{"n_layer": 17, "d_mlp": 1792, "activation": "swiglu", "norm_place": "pre", "rope_base": 10300.0, "rope_fraction": 1.0, "qk_norm": false, "lr": 0.000531, "beta2": 0.98, "grad_clip": 1.0, "schedule": "wsd", "decay_fraction": 0.86, "seq_len": 2048, "doc_mask": false}
MLP neurons of a small language model. Each row is named by its layer, matrix (down: output weights) and neuron, and shows model dimensions 16-111. Each number is 128 + 24 x the weight over its row's rms, rounded and kept within 0 to 255. Numbers have three digits each. A neuron's up and down rows have the sign that makes its largest values positive.
Before each neuron's rows, "fires before" lists the tokens most often just after its 100 highest values on Wikipedia text that the model never trained on.

fires before: "=", " =", "s", " and"
L8.down1674:153122088089140111135140122127145111083128111106076168099135112137111130098129134133144108112107157111152097115175142151142149115185121124108089118072102126121124113137100106120122098121140136146171165184119142120037163131127155154150134138127101170111116145078142141139126165131155098149

fires before: " —", "\n", " |"
L7.down1033:129115128117131161109131133141139176170146144129125112123144138128163079118126147113154180143140125091076111179088102158122136100134106122138134139110065154135123135158124116112142107116139143108109131123154152149071132173080090164120121119114109123152109146149157110116129067120118135147

fires before: "=", "\n", "\n\n", " |", ","
L4.down788:114137139137104127088117115128138130118093155126117108137133121114071122141153129104157165124118148162123137091119124213128122129119132129124141146133158143099146117109159126135124119162135115134090125147154094128055154094105134129136117146105125167079138067155106138121138109164130131121

fires before: " (", ")", "%"
L4.down1304:122161178136123112138157149122184130142107118118133119176121108125133146116147136106084107059121123116161178115143134112123138134162143151118072121136107170145120118161149131128153092124127131107113113129104148148132170148131121160121150138095138129153145136109137150116187134113155107114

fires before: ",", " |", "–"
L4.down1405:111102112134190073139114133161108104136125115116109160134097142119161094112125137152155141142130175143152101126133130108111184149174134123126129100126135109139116114103087131115133124133119119103157148116128117146066104137115112150162106118128113124158130093146136145151143101128113152144

fires before: "-", ":"
L4.down676:101124135145145107095096142135140126145106134105098124140100124137100102144127156108147135150135115142144148133090129119117139152128125126131122120135136098167150131149156144088154092117125095117131136151107120096077146126114131080155124152162130171051070104163155117118165153129142168164

fires before: "=", "\n", "\n\n"
L4.down485:158152128148114124102132144143115130089128150093120116150127112139134134148127128114108158125111134145104152133142121129138125106138141137187106099106132122135118130147114112143127097104098124111161140132153111104000124122132165126170109128138189147119075186143136086116118116121164150188

fires before: "\n", "  ", "\n\n"
L8.down635:112125154113158104118103133145125157159131140136142098151146129139135114093134133163182154163125120134125129122105112153150157140165118140140146120133169102088106133119111104144154148166143161147153154149110138155071136145151098122140158110135090148131087138162142139097115131108129127082

fires before: " was", " is", " were", " are", " also", ","
L4.down256:097110104119122118110141143129137117148165121186119117133171105124095133160140077115137132149115116104100131116145130140134168150113123091150141133079135103153125116162142138071098143112146114145162119129102145130028094102164139111110111171138120108113093182096124140152124114134119146115

fires before: "–", ")", " |", ":"
L4.down1376:124120105157150116115134122120108107173131136069120098137120160167145135127148113102147155127127151149130122100127096137116167153152111094159169096133076122126117169168131076141113170119161118113133153105114097129123124094134135107127129119091166149107135159152114151154122136154135176099

fires before: ",", " the", " he"
L4.down63:139138104123102110096136125130094153150109148169106130143115096129106160110073112120152134177088106100135127162133123142143124142101111116124109138146136074142115100131117124110080135100124144152136154121118129145034101127130133175132103109169135105150061110114113108125112152144143120148

fires before: "\n", "\n\n", "=", "C"
L7.down1565:157134137125104115124184137130157173159114148134049089124100119114112133139095124147142119102071126146158144091120148143118147153135136160122101136133120113123101112158119151124112109106101122099103104115134135139146130110075144111112138129166116141109113148163174122119162077149091104109

fires before: " |", ",", ".", " ("
L4.down1189:123129119083157151157129115184148135112122163126145120123123119122116072128153119139144098170141151105143122129076127122104131144096111119115102146116110112113131146122115128145167135120108092179133118165139153136074083112167130152095165095118160146121140119116120135124163132105126154153

fires before: ")", "×", " in", "%", " Em"
L7.down732:154133130126144125106156103134100100167111119095132158149116115145130153112066131138138092161160132122136156134115148125162124113154093167107082139124165089146113124132095124141105121135102100111125094091110144119099138106108106117176094124132130114152158087108169112166158182151094137100

fires before: ",", " the"
L4.down1294:075115140131156118106107150123176105166093164119137131120168131112132137102125144154162153151137151110155149107149141173132116126120103124148149129144125136086082086102110160100141135109109135110120119132102138147043116125135134173126136130133131085133080117153170069145103125161098130111

fires before: " |", ",", ".", " \""
L7.down990:140099124072082125185115119091106137111159093128162124124130119110124163135134175184117142146118152166087169145103114157133140151133118096123157105116101104144160116113152176140132149097117156154087147129092146122161088113150151135155091141097186132102138128113136116152136113111110166168

fires before: ",", ".", " in"
L4.down168:152145120079129119117120141091173181127148134130124104126144088122118141094137138157114133173134156156091146147128127122142118177165126114087120152131149116148142159082147161140174089192103082157095137121114126152118138144113143152155152154120139133159074138154123141148082129165099142125

fires before: "-", "|", "y"
L8.down777:150127113148139144115185110110122118094128115121089121178114121142088134132089081082156132117146125092142115147125109160115162116151107089142126139097179106148093105108111106106093152154121142123153125119153169138148116146185154138110121114177072127096118134110077171088122149125129111123

fires before: "\n", "\n\n"
L8.down1222:124119103087157105141094106174174111158126167112081137113133167114118152117128129147179132125153118137108108163109106129135102138129145152150108151136107149115128167175164096157149113140143162132124106118115153130133128160131146132124105140134150152152119162126162102148135122144169111101

fires before: " |", ";", " in", " 3"
L8.down158:134163132140130130173096129157124135147102150106166144160148105112151080121129081112137172138118120138110146125109156139121119171126135110138121141134110100123104113152176149143141091132077095136132094130099122130164100140122137112164117154141127142147118158108117116150149136166119085136

fires before: ".", ",", " when"
L4.down361:129132171110091145135167086184129092168121135142115154128135122134154115121127153121091107112125134135136111144101098113077128123123113116118130121157136137134130127141139084134154155144168140147151135190125138166131104140108159160094151117107109097118159087120104165108121149130118090141

fires before: ",", ".", " the"
L4.down201:113080119084154090085158131133120098140139130124110107139188137105145129128113137134154100120127152149146124128121103114140142174142143132109129156137134084131099163123115117137129171127182105118181134117139080157108119097110141121195153149150117099096173107116105098142096150124123112181

fires before: ",", "."
L4.down1677:129091171087154112102163164168138137152150161098149151094148108084131139135084075129132125141094114134119156133155118153130147177142145142129207155097152122091087120136119141127117157181151101073141134145168160118119104112132106090138126133108129154111143122157090113169091103132144168133

fires before: ",", ".", "ative", " and", ")"
L4.down188:107140161128143099151143150126126104145128105128118091097103113110112082095119136123173167165094137149158146113165153134140122137173142093157132124163146120139133114131132139101125160119134138133163110125103122155155126168117113135084131146113096106104157153136126137142133099100135165114

fires before: "\n\n", " The", " He", " It", " This"
L7.down987:149103120150116108115120150151109137173123119120136140114115116140130109127113106115139142151120141116130142133173110138124106116135088110116134131136143135143147115111124115097114104112096125135082123129120121132000114107155158095134132115116138122110083133135086101129140093144117135146

fires before: "-", "|", " -", "d"
L4.down1736:128134124145169127066116122159127117127148080098140127121198134113149108130167096114117117101145123099124149133159132141098140168141150138151118166141109145116127104115101123116166154108148116174158137112142124138183098120155153107162109159137137155118181130124137158105127145115150146096

fires before: "-"
L4.down139:103121112093175136092122162115144138175110146095106107164104109174096104138107141147138135142135099130157146132066130149107173134115087094111096116146131133115172132122137105105143108148132110162105148092125123148140140162101125088130137141082149106081094143097176126133140093122130111187

fires before: ".", ",", ")", "ct", " –", " to"
L4.down253:113114127092128144139136115125118161110131142150093139127159102187108102126133151114132157104143153131090129111127088138131154089135140116126124127096117129125114140157159143084122142125091146134134157151154144173140124091135125173166109158106146135157070120111119119138086082099141125090

fires before: "–", ")", "s", " -", ":", "."
L4.down202:106114129124133145116123140126136109140143173118125091161145110113156136141149133146139101158191119126139105115147064135146162127173129175138116089161102157131090149110087107072099129129169112066139148131150153147046120147126135135127158134133132115151177166149112131143128146157167108123

fires before: ".", ",", " and", ")"
L4.down961:142112119129145120120091104124116174101148182127120119104132133088132103160085162131108116113110106158135139134138152092125157176143163079143149140094155092103120102117120118116137118127095152139145165118164110100082100131153170159164116109149128114112170148133140134147102153198125103125

fires before: "|", ":", " by", " GA"
L7.down371:096114135152139154159162186139109111145148141141139127148155144172121089096122121143094135153157120126122112100088122130158116163138169168164123118159107142123158149133113123124083159165127120125107119125144130119140088122144113157136132082129138153143147141115134113110108082142156117134

fires before: "-", "go", "Go"
L4.down1023:113140119123134132139150135128157119122141124102095170151116108136083100127111105134133129098127117150113163091174159123141121156127147100139136121100104138109134106084136129127123071121103130117153145141094128089245153105139107134155112119126111118152141108116162132219119151123109161141

fires before: ",", ".", " and", ")"
L4.down1410:141089132121149135089148122123155111140138085132094145105186088133154191134128136064119135114117152120126142151137130166135091111130154093112142154128170134125130111106130120101109129090143122127118125108164106109094129130160136181134076165144105147122152117095173095128118156134161130159

fires before: " |", ",", ")", "–"
L4.down726:119122118094117148174131088138119107145105166113152140147141089103106124162138104132083143101136132162141126158131089117121126132109088109178145085149125131113118109104121142150108094125133133138158141142161159127058100108127153141125156150081158107118167128140100107107164176158135143152

fires before: ",", " the", ".", "s", " he"
L4.down1094:112088096159153113131141124124101103112127159177151142129108173112171140132106136089145123115117134125108110102110113140102150116120130123115100122139133116163123123150071093136096147142157164117100115124111166135142110121132134123130076099113136051114179084134149115164134099149113080110

fires before: ")", ":", "sen"
L4.down252:142152119110125105086112102109135112148103121106153135139136101098099161120091091136117127087130113114122075164112163156155090103138112146105121134154144154174126188092139122143179126150135145122110124153176113100126121135148148152092146103116113131131189090121151108127136147074135157105

fires before: ",", ".", ")", " to", "s"
L4.down1375:113095155104143105110178107151095138139155178132152132165124093119131144178095101119178155109149110128148126157105099075112138128133130123132142171134101132171101125130098101142101136105113144120134150125178128076071109137130152117096131101112155115158158160096139144120130123097097134153

fires before: "\n", " +", " 2", " 0", "\n\n"
L7.down1348:130128126124137114121132133111157146104132157150106131085104138121154143161104152162144111122158130159102117139128113157170162158108105189106126106118082128133103187153140124106157114127133113129155152076127096141119149113073123096148119122121114138140144107144110134132151118113107079143

fires before: "-", "\n"
L7.down12:134098169152134127120126116101137132136090091161135104124129101094119146104127127138070126137106125159106127159101116089121148119080160121147099086112130153116117141150147107110085131119145091092141123144095114117099117146118136060132064173142097111167139120122129136150160140120158110105

fires before: "s", "  ", " |"
L7.down1242:122133156124133114121131108152071101149164141124136126074071151156104117145132107103132130095170100138169160113140116089102154119151077137093118111140136075116119136112102090147130151133167120121109143133136127150106132144116139083120112106118181152125142153169136163159111163128119134144

fires before: "-", "\n\n", " The"
L7.down575:143160123129141116075114109132099150154130128135095126133101123123122145130108110150112142126122097103120120117151099130144087112144088099105103168114140129154165113093113119111146102130125118137113121121132128151003129110116179106154149133142137145131103140144127133109166110134121166160

fires before: "%", ")", " (", " |", "her", " United"
L4.down1717:118109123157127113140082148104133164108120157115152142211134092122149153136104163165136169162167120124149130085135122128121180156125140124119115161146116145129131127149142134115093109181131123131091149149110121106095137126108142163098099095136141124116124108138116129134160125136126133123

fires before: "="
L8.down285:094104150076176151135141143130108122119101135121179132085091160143172174117079148173109124122136121076104125151093135137129119076175156110112146122137138144107162106133105113132131135119108093109143123080100103109127108130108156156123115128144127118110171101129103118164126119118138117142

fires before: "-"
L4.down1371:109132137143144127090109144112178085091114102112163173130139119111065107110159162070109146114203128097120154081117099153117153109163085130131138075124114182141099118154090144137103126135120102130118112161106104106237186163114078158113142138149132171130181100152164089173158126115135137126

fires before: "="
L4.down1704:118080128130096100088129136132157152133137087154117168127096170152152092138125130137114109123107126139148164169162066089104126148161141107117120112134116124133068120129120151124128116154131147132122101124069086127164121109165095172128138101145098078144155107123146107134112138146124124084

fires before: ".", "\n", ",", " is", "\n ", " was"
L4.down1754:130111146125146132118166127132160123130115113142103158101108105150164116129129104120136147157096078134106097126105103108099090144128144142113124172150113089111126112156112138165130132130096115106117173150124106110121113053109139131131123109127104113148130166150144158111157092134135147169

fires before: "="
L7.down94:104123076133106121128158147125103156128131127086134147116115115107145103129106142156156159090128124106122169122132112132112141147137140118101105102128123153124119149137093163103117144095127160103140103159155132095098123139145123123142123166115149085116089103116165134123163091126169155168

fires before: ".", ":", "\n"
L4.down1584:095119099094176149102114148103148085140113065160148167111124128170114088125129112087099127104147154156127163104131075117128158126149110113165117094114129092111160107140123166083103171149092127126177185147072134093095174165102133184134135135128098127120147111130138128172128100119113144113

fires before: "=", "\n", "\n\n"
L4.down204:113085122116111181124147096140154108111146080125092131154145102092119110127073108152103140126104112136148125109128130109158139161102105132105144117144160097137145166132131094107073117111150112168131115152110098135102140139150086134185111120126118143115167165169148101121134113159138168135

fires before: " |", ";", " —"
L8.down1502:115130136108143162130109135136085130088074142129162093138162111100121154169116145125191127148123142096123114174139136114128157085105122148124149092130120123129164114153146155080117144153181129126161156099126135145117131137127161151104165087152130129136142091113109125137100149131159150136

fires before: " |", "ula"
L7.down997:154102147133165133137108142117115153111076142166117108143117165149128065115191144106144127132140121128143118116141076150102145156129130110133152139130133148124132149137129144147096079135114151089123161098140140149076153142091147123094098161156127131152096123193154165119103142120160144118

fires before: "="
L4.down571:099117143160151097109104128155134124126116152101125112146120128114151155132122176102098147114129129132127134093095121119120111108150182160083122096100149163110158124118107126103144125126088114130109113161142149113000113140154081102131142156138134102128124140111110120179125141131178110136

fires before: "s", " to", "ora", " in", "ing", "ed"
L4.down512:128099106115148135135156137166112114121144164136109100072107120136123155098106147119141132152142131111143087158096136118141112119107106116106141156174121120166085134122107098133119117141122115129136147118171132179072127139136156114107174096118146147129161130124107126134088129200103112094

fires before: ".", " |", " kg", ";"
L8.down1581:112189101127117116124099127120134139102134144131108169116123141115112140127120133125128136106090131095118138093121158117122142131096140194105107104126125142135165119088094167135115150148083107138112098135144116165083108126125135123117171126141131167105130130138146092141142093105100087154

fires before: "\n", "|", "  ", " |", "."
L8.down845:090108134085117119105148130179110123161108114124129138170154105141105070098064123147142155134124082125136129121128079154129113143161132146145137174150096146151145124136129110128150160155158153122152144116145124160136128147111110115138120154128114127114100154125138116173131089093115144148

fires before: "\n", "  ", "\n\n", "|"
L8.down164:132085103146156105126110087140175141102130123060119160102147123131144150125141118122129111092111112099086101166144112106099127122131111118146132136137128169152127089103150138119157137121193148137168109112132136111135100068171145154143138135128122097091149143124120123119160126134149128131

fires before: " |", " (", ")", "%"
L4.down1581:112152135163169116141150092152148133098105141145118121121103134130119083176148146117086124121151190137142135161114158133117135103136127115138143152150120142093154159118130099155152129113118079160105148128110126110139125137159168140151152146142177169088188130139089140106146121063128117120

fires before: " that", ",", ":", " the", " to", " he"
L8.down1379:136105098140139132132101151140125131119141197107113122144117179130103120117151115093130127153117138075121135137107132142122166116156113132131110154133148124134129114105116092120131153128149137067096148190112124133020078114163116127103133154147085136127070108146135085129143153142112135087

fires before: "=", " matches"
L4.down1250:075142099116118094145140143128126145152145140105112148108151115115122112111108171122152101127104157135145088157133117116131116116105150161130118122151120159155138137110113182127091121094182141107114115155143123105145156084154142156148173166118112141096122147077123181109133083151112114154

fires before: "="
L8.down927:133124165124109121102135118163172141148112106127108141150191144115123128118130112126099093119148142129116110159126167131121129107115149100124137122136143108096169117160091111094097098117139138162142143115144085163153149094104115113137129110098150127133130182146112117140162155137159089134

fires before: "-", "\n\n", "ino", "|"
L4.down1007:147091110096138131148107135129164103144095108129128150155133102128138144085129113122164143164124158132158132108082095154107129107155091105147134169124111125136147146101120109141094104099117114142130135144145115167095129164135128108142129148127125129140132138103142073106118107163111124146

fires before: "-", "\n"
L4.down1698:125177139135128154144137124120137143087094142174116121090134157114153126105121109132126160116122122089106109153147108099149108134131112140118136120107151100161121126151119105143122077152131137152155125111135119172067136130098087122115116076128123132143042138121106132129114158132124121069

fires before: " |", " /", "y", "–", ";", "'"
L8.down244:104137111125118089131095083094106132164107122096097160164152149101124131108136110114119112155085117127137148149116139143155111162168148160167104118093149129093163141121102132116129157140135123045132140140131114134096143114156154138138107109181106189137150142101118133122110147140159095111

fires before: "=", "i", "no", "d"
L8.down1744:162143135173118141167130134110155118152141122125114138095121111123157102149154094094147122121187150120141155121157097103125139151098117094102110136094093144095126134113130125128092133129186153138121136138098131136121117131114118138112103132121100103080129135112080078170102105168118131073

fires before: ",", ".", ")"
L4.down1455:098150132140116132069157134112097114130132092123138106151105125104180137126119135092161128103118150131136134128111134137108129100163116118141149134144148141179108118106144129077150149162119114175133116129124114146049160135136119155123144094127134117139160128146165100136104126105094104153

fires before: ",", " the"
L4.down1781:102116136147146130138173140126156125124114114173096110118120131090143122115123092100115118091107141095149133113118133140114168159121114108095175112091132064127105089123112070141125124105152104154147132097112145131038097114125140104171083125102119094122136084131121070158135101171109089092

fires before: "s"
L8.down1153:118125143102104134143101122164156130113121117144107117095109134151110144119072144091126106145089147154151117147127144161136153089153084134140156122130142130142112121204096159100076086128130127144137145150102131138132104109107140122130123119111187121136167082123113117143100117151145122134

fires before: "\n\n", " In", " He", " The", " It"
L4.down1681:098131135123150125071106144100133112132128155121151133141126114129111116170113104092135156162155113116091142140111108125133155118110133077112096114115131121143119143114111113125145129126101146137092134125141131175000144086127144093139126125143141145124094157150122095142135121080126122169

fires before: " |", "%", ")"
L4.down980:116121105118162070170162126185130123125142161096119108156103095166102121117164134134068151173138148130142142123100170179136116097157118098116128133107142124131119131179125125167168120160116118190089095155124130124081134125130109123084123125138111122169154143119092149102142157124157142138

fires before: ")", " (", "%", ".", " |"
L4.down1784:146114083129126135142085144090134157098143144117138147178180134129110117140142136082078143146163112155142137120136116134138176101162120087095082117166154145129105133155096155125093143136149125149153093140130173137157108137146143130110118145130126114182165117139145115110178109137117160132

fires before: "\n\n", ":", "s", "\n", " |"
L4.down324:129129072102112098120116147149110128129102119100127136128155131129123111093108107148108110153132137089139170122116113153119098119128096095080147133130133113116134155122148116178150114113127094142128153141141092137123121153077124156146149182146163165135124108143129084171190111131106160134

fires before: " |", ".", ";"
L4.down495:092115112095163130115173125133126137156162126100143131108126122135119121146167122145127129100137089149119157134130134126107139149113085158156122121120098113095125174122080106127161105109166144110136125141142093113134139172097102137149131118126090137121140111171156155144125144113131118099

fires before: ",", ":", "ing", ")", "."
L4.down590:121130121149091136145171133112147111187151161173120130121154169145095062136147141089156138114138110113141142108121147155139162103098114115101122115107168124144097133166109150143121143155148146119164170140174084124133099145113133159149142146146129149151123104130103152137146142129087096136

fires before: " |", ".", " Stars", ","
L7.down45:123118108166135131171139129136138105146135167121147106150125078155125157113133133127138074153157137099119102138131142155102160109166126077141118101098149085138139173170129134092115132104089154134086087112132114133060114113192081122126155108109148140138135098111115111124142133127094107113

fires before: "-"
L4.down603:123117110135107105128144138151148139152121113119091108130139087139084108107114127121157156156127106138143130150095153092093130109117145155102101115199109144102141093160137106116131075144114090152120134117160117118181111143120115144105144138088106095067120117114134152130134120135115122129

fires before: " |", " of", " =", "=", ","
L8.down1335:104122118143146102107121114105118155134133149110105143126151121118174140119073096140113128174088122108120118122173150111127103087129106093124054114105112153119117157139113112163119148151135122105154127100162147120083157128105144140129139124139133117168153154139134149095104126130154105132

fires before: "|", "-", "t"
L4.down785:118125125117172092172148105207162142170158124126109139135131138088133114112155132086114107122131141143130102125123093132151157140117116142158139129147115147124118146098152145137122090095166139121153088089160109135251113140128095087128143107138119083111172157163132159111107120116147136139

fires before: "\n\n", " The", " In", " On", " It", " As"
L4.down664:121134137111142134103144137161153108141111109125133127123141134171195124158119091105170116133120101115092123143158108114137112142121135117114145146168168137103136141116096109119121119104098149145113124118147115140040103079134138097142111107151107139131104164149106112149138118108163112122

fires before: ","
L4.down428:149135114112131126114133114097121114192135141180124136102141145090134139080131117107115139109159112130135116138119159130089188130162142149112163131132180096125119111145132146136148127130114079137134122128160145149035112119102127085158144127110129073107097099120132097134104108131134123107

fires before: " to", " in", " for", " by", ".", " as"
L7.down889:166166087154131121196122138094130134120136138166114123121117127154118137118141102100141089091123128101097106165150122116121120155144131100097116173144140060125146142149106179108150108139081136139149166122159136201075157121095111130116164114126141124119137120148112096128092118136160112106

fires before: ",", " |"
L4.down1299:142145110144182141144094101141140162146126139139167139092109126159123129146170105109144172136200166150094169090105106137111107141130117113138137099088145113119112104149147124122099159146133163120111112121138143127066147131132092082134126119176095145122122115132055093170151149158102112110

fires before: " (", "×"
L8.down1294:119146148156148103061105136120132133155088129146108097164125138144178118083139147133162115110143133098141078141116153191159105096119134110130091091139114134107171150132116121118171137124127141134167126090087153139115132146107124131083164126120127129151081145116161139144157146131130127124

fires before: "="
L8.down1174:113131113140161144154128147081170107125128063155107120129111136083055096143107162096142108150135144144138155142145123171121162127077092127132141090100111168123162113163147130073155147118162168126100167108136114143086127144117157122134136164124115110154130179128112106109149135117152107108

fires before: "\n\n", " The", " He"
L4.down630:126108165131126144126097133156081138113111153156126121135150107136129160149112114142180110143124089108097113145169132102129094143091142111119156178148141099119121127125131127132105133090098128128129124104163121132074071105126156134137117099153134125132078200137091147120171141141164099124

fires before: "s", "ist", "A"
L8.down1784:120141183098109132157140103182151116135154109122118174077114122118112117128127142154159132100136117135106100120173153137161169132104080139131149154117133129092135111111075102114172100150153131170155168145090153148158132149158113122140104154136124116101164126116130124104150080139192100122

fires before: " |", ".", "″", "′", "46", ";"
L4.down845:119137128114128123135107128139106165126164097116125112134129113140135038144162117115145136101117168124107187137129130169143141110107136116077090174136123127101107111104118122125168104158124148107142107158126106124092142136137123141108072123132111076091134163129146148151147085093136112127

fires before: "\n\n", "-", " The", " He"
L8.down1488:130117145102124139101078133125126148151113176150135128134129152143088125138144106161116136136163154154133107111149118110103092082134114110132126134108121085134138100088141118116139085149078131124111154115124108148022131099104141060151121112142162113140094146120104117141114139126123150144

fires before: "\n", " —", "\n\n", "  "
L8.down173:120109112151158135115108132111136114109138131113108157133159153107111137090093144117124142129113145104117141179098120140157115171130113130111137156152126191096125181136099115141152111125154142121109121105169143124120109151129099159091114179119104109129120123152131099119133121142186116154

fires before: " |", " season", " kg", "\n", "s", "63"
L8.down1190:104159112117117197098102129128117130163105127083119138174158161116117116136123162112114120097102130131137137129087126105117122130084175116103133133134108096177196120112125134138157091167120091108123144161118123161147144080106101146147126153119101121143151146159070134158132148135148105132

fires before: " |", "%", "°", "33"
L4.down673:124161147125092140207144128131138118097137113196128153131098095118192112112118130090107093092125152154131129135172143129068087154122118112117094109116130152104125112115120120133122113101126112142131135135145123112094119136097149098146129094140159134110137137152137108136121153162124174109

fires before: "s", " |", " singles", " fo"
L7.down1604:151167164123145147125127120144119114105139120142148101147140138119169111123115186138108091132106137153169136101119115150152119107145114149123127103071124091138114105106158120108135142090141105116087111148109140139129136173103113103147138134161118149134094121147082129136107118133127102164

fires before: ",", ".", " 2025", " 2019"
L4.down1151:150154136122168133122163144095120126098126137130155112136125089154120108118136163068152110091119123128140133132105156135118136103113134113123149142140131115156127123140124112074145166121172120149103141117117143153080128142129149137117137136115132147144111124105177088137164086114140084178

fires before: " |", "%", " (", "\n", "."
L4.down948:092108139133109117138134106148147145150115157140152131124136136111146121136115093137140127112169116117117125138118155157134111122111131122124120125102151123107123137123143077102099113131140135132122122130133102094078109158093129127147145111103108159115187144175110137126143113107128087136

fires before: " (", "%", " in", "×", " |"
L7.down187:096145143116136092159133140159137099131158167132130129133132152172119183124119106109137135037163147087084178147128136166151096095145104126155160139138143118113122143131147111125139140143144153120132110145106149096075110111111147160091126153158119106103145152120107086134151159127140147122